{"num_key_value_heads": 9, "norm": "rmsnorm", "tie_word_embeddings": true, "parallel_block": false, "schedule": "wsd", "decay_fraction": 1.0}
MLP neurons of a small language model. Each row is named by its layer, matrix (down: output weights) and neuron, and shows model dimensions 0-127. Each number is 128 + 24 x the weight over its row's rms, rounded and kept within 0 to 255. Numbers have three digits each.
A block is one neuron, or neurons of one layer that tend to fire together. After each block is what it responds to, as a language model described it from the Wikipedia text at the highest values.

L3.down697:124087086125080111144140135119060092118147111120122151151110109080122177118125145142126101154141129155126091104144093153111144129160148117134115152143131124156128167084174134128124117158146134125156147114132131125079087113127149109110145113107108179137113112143136137127095100135123145130105109111136154101132135110140127136128131095128123140184125115153113180140115143120120147091108
L3.down2226:116120143127108170090145160130079147121122122089129124157133125119097171125148095118125142150142137119101092133137088112119129168141136140105105127151106137131118150127107109115120105162168125112119147127146092104116134116138125119106125149122139110115139082128123123154140133123128124140127080093119113111120140133102155172124143096115124140118115119141143144113101143140104139096118
Number-prefix positions. Tokens that come right before or begin a number, mostly years: the dash in season ranges (1949–50), spaces before years (in 2020), year stems like 201/199 in table rows.

L2.down78:109091117143167118104143095089133084117123093141149114153134143101145126159142121123140167136106153090135146128107129130113103164161130126179151116157140138077152119142135135117136102132103150136153176142098143107156139096092148114136148107112084125102106130077158152140170134118135147095182094155091118132083125143135118127157148134127166157145141140084099123137137119131116113121170
L2.down444:163100121143073141168124128125122190096143115116151114116146116153105153148140133121144135077165111116167116132095082138143115173129133102183090136100158082095104132108149141128112122082089088127141109115140119133151109150150120145126122110110063153129164116126134093142091101118092121155127161132149152138108121136093120107134118118126119165133147129136130124157154111108160199117091
L2.down1466:146117140159082150112152132156100114118169101102130089150158107131129091100110136106113151092132141138130124094074122088121130156100112110163122168114091111139123114120177100083107115106130118140137107125124088113128090144139181143104140127122133171155146148109140151164126107148119089115165110129132132148104095107179090136129120126125168092142122132052103135089208092127139118140158
L2.down1959:120105122110073131119179151117082157093139089140145102148153118171139140127148167114109134134115101140183096103104096187110133115138132105153157144164149088140102104123103159077105071121113140167075144101155122125130130164151164132118131107169107166101159134148156132093129107153144122094141139127132166127136086138156166144133101086153131179110102125123122136091159132155127128138140
Coordinating conjunction "and". Fires on the conjunction "and", sometimes "but", "or" or a semicolon, joining a second clause or phrase after a long first one, as in "won the title and was played".

L4.down172:127179138137089118115138104107121133148140104113097121136147142095129122130138128140201126152124152117170123110114130174093132130078082101107105075114113114118107109065140143103130160129100137120174171103140133084139133152144127131078156129100176135115111134140113163136117127140126164151150141137109131119168104102126097122080160097154144136138130115074125146126119117152137075169101
L4.down767:089139127135114153145096122151139113117155129139149138133135085123111157143170154098131085098106149152116146158152159139152153153157111117105127132154197137156080089120118121115122135139158119123144126126098108140164098110132096134075089096112062158117104147162155091156159104100119120112097152050145105100173061064131118121113101129103121115113138125112136135157163163113162154139071
L4.down814:084128099155124114144154102138155073100095121127124118160143157155152138111139149144137113153190128119125117151121114111144118130089085092116100138160160161107138113158168115147110132104105162149134142154162164151142135139117087145147144151110126122080093115116146081144124137146135119092139132123076166121175130096149156135122134128146135140109131114088131097143112114100145093128109
L4.down832:141134115133119113162159143129160152148131162161160110106116150111135143133170172139125134120138127145181172142122108108145149125086103095148112137128125131152122128113154127144160110114117170111130116109167156118170152147136115140096158133157136135125140112117150142150149115123106111104105107095129096131153138104085128123078132142135113075096101155144117108172137120098117155140109
L4.down1677:101151120146092073067151162140148108114123141142153113096116155121123124140147097157129134140094098110122113149124167119109143142078123123129157093098146138145140100117139179116113120090124119134162167144123198151136133077142132134144109159169143151082138127127143138160169150063099119150124097145100116103122142134118077147107081116154140129170146137114123102119139136118124134137154
L4.down1991:135168066135107069136115113087095157153139157085131144120149140147140126115130125139159163138102083117150112141098096140148164111160132179132125140138121138077114142153135121156149139138134146095172143130113152150134166133133103137149161119123128113122129115128158133116100138164103101109121165096115137173131105172124128091148147136140115105094094138122102132112140121126172097119089
L4.down2077:127154134147094106140114140134127146127172111143092107149128144135101146154141105148102164129108116122086102137129105142118152138107114161150102142151120152129107133126148143131134153117157094150139162160126132099195157141163144140111135114125159142079131112111129140107104125121109128140158125150130110128102119110162108143147117148147139193185144145062112102142106151131155138185085
L4.down2210:113136090130105098126120119128109098108136093128157131099131165135121142133107090134096149138140158106137121166129140106140115099124120120142106176088152130117113106113136162096146117162085140129181129130108121161122172109144136154088149131118120162150145104111156124128074119106149111116117123115118114168118152130078157109090113143107121118098156195114148098125145160113149099145125
Subject-to-predicate boundary. Tokens closing a sentence's subject or clause just before its main verb arrives, mostly "and", commas, "had", "that", "which", e.g. "McGreevy, who…manager," or "the resident in the audience".

L4.down36:145097103170140134152153118150105115098134118141107161176119121127112127131180138103172122121139153136148134121156121146120064155132088139149133133116092162123127090149087100128142127119137124144137130118140132146085103124136107146137153134140102112097156139091110108121117094141162091108094152127119147156093128148089134113140136126127100116148085161147135128117134135118135142106115
L4.down758:108142143128112138063136139113123099145118102146104121112127158148092136161133135089113167171154169104128161160153134115111092176162112157103108153134123167083141118167124128141102152147072127095079141116077139140192119124140099134131126162103136127128103129157097129171074116130110127141147090117130128164108128136084147136112140123119156117101104129087122130135119107148137136121110
L4.down763:089098119131125141133128184128122142110132119118127151137119094112170126135131104104147168113152124074123127131076134156116086158113117137125139120154105095125115108145096147108123140138099102105128086130097132160127103116131145114174141112143114106111144147084106153095114150135152138138154130144158144117168097118130101091129132130095134146138108132115083150114111160097144153097188
L4.down1022:112122121134151167125077130109152138120163122081126163081128133167095108119114139067105117119152096132143107169120157149110128159134165078130086107109143115128144147159066096123158084143125110131114110132161113112106127148101105147113159093125129119120081138153093150118140144135084106181157115118140147115093150124160141131163111134136129126087153153156167098134136126123091171126138
L4.down1442:065089084153108092150084131128122113111128151156128123125116155128125114114131118128139122081142148128108132133104120141116093138132150105153112151148116113141147152118188143137093112116152119150121120152129148144116127169136162116171144111138135125126112126097128135065152145152129149110152124156142138089160174144132150114119190171097108076114155105127127150078132104118136191124158
L4.down2187:135096141141150120121143120138049137118146155109121098152173138108146165113142126145102081130085129124100103124141116099088169144149161120126148141115124095094089140137118121090155109149150136119164135109151156129110160133138123131114106161129158123121129133164082146112104126157061151138153103114146146137135149133129139146155174085142114138081112148130145124112094128153125153106072
L4.down2189:106175090145113128078096081129093106110144117139104141148146121119109135132136127152147145133131138123147173108131091130119159134148124128088137145142117113124138162095114136128174131140132092126151122122136133141163135132123118121106115133153124154125113104165147132118125095146133115135138133107146107115149189141119183103134158127122154154112126102116131122122144115122123147167078
L4.down2257:073091123103148142136098103145121129089149086134125157111115079146156104106175117127128150180138125171164137139122107091114101116129129115140113108154150115133123131110161113116151134114076110139110097144158112100101108130148139102141158136159104112134089110129093139141138154130059105123131091102144126133156183140079133126081096155155111145142125106132158146134133131102108133109100
Space before numbers. Space or dash just before an upcoming number, mostly row numbers or dates after a pipe in tables ("| 20", "1979–80", "April 2016").

L2.down805:089149133124104131132170118158148087112143124107125117116122144109120147120121094109082089105125098119163176173158157156083138116137100077152125148135145135131160149115081147105126105169126110112110171117131136161143112133164089079128105146139146124117132147131087102146108083133135135119121091176113160151114093117107146152129140150135111120129133135103174141136143111149091124152089
L2.down1713:121143104139114072108137111094127120140152090123099102124073135118103108080161104099121109134133101150106125111125157160096114127128164129111126113089113104097127139135141139114145157148160118110180077129141127148155137153156121124171125136109165125109122129151106103152102134149137102139102118046101107146118165126194133117111181103140144155187148161094130145138148158131088126121138
L2.down2224:085168132149153114091149126107064129102132090138102136122122111108105132149176132135076142094087152164138171182122137091117118121102111133170126073148134098126107133137138138113175124142171126155162115063130144152142154144129171122158143141131105122106128129185122096103117100124127081165090104108084097115155144101128099151120133137135139118140115119142146081108126141159096138131119
L2.down2299:114109123099143159106123143185136130163124162097117167123137087123158111149170104180174123076122106121138134151117104154195103104123148126087118132150123125139063144130105094124142123128108171111159133153134164127144084126123146100114113110149127159109098155121151125145145099102145187121117154118146120108144131133127093175137130090108149079145102169117097120169152096114134165134097
Table cell number slots. Space tokens just before a number in sports and election tables, such as time gaps after "+", vote shares, and chart peak positions.

L3.down29:123160095139114103128135135104153107137112113084112148140141129178079151114116128112139124123148131125138108112068092133127111136127133119110141135116165187101097134113079154139189143168155123129117189126121187142151146149142092120121138118166137081115161100121157096124152099146140121136126186146160129124133107131141109082106137169171108134121144151093100144099181127125135111152127
L3.down1508:123112128106102066104166117138070148089148131128102099146140110078170111135124158146154155125167163112097115119142144141111113129089154164117089133114115151109078139099157156127157136110149143148157114106145155112138151141144086120126123100089137129097155103090135151132087148121131136142123113138134129165109115126123147122167122119094140083114105133107117155127089125102137076161140
End of subject phrase. The token that closes a long subject noun phrase just before its main verb, often a comma ending an appositive ("for AllMusic, awarded"), also and/but joining predicates.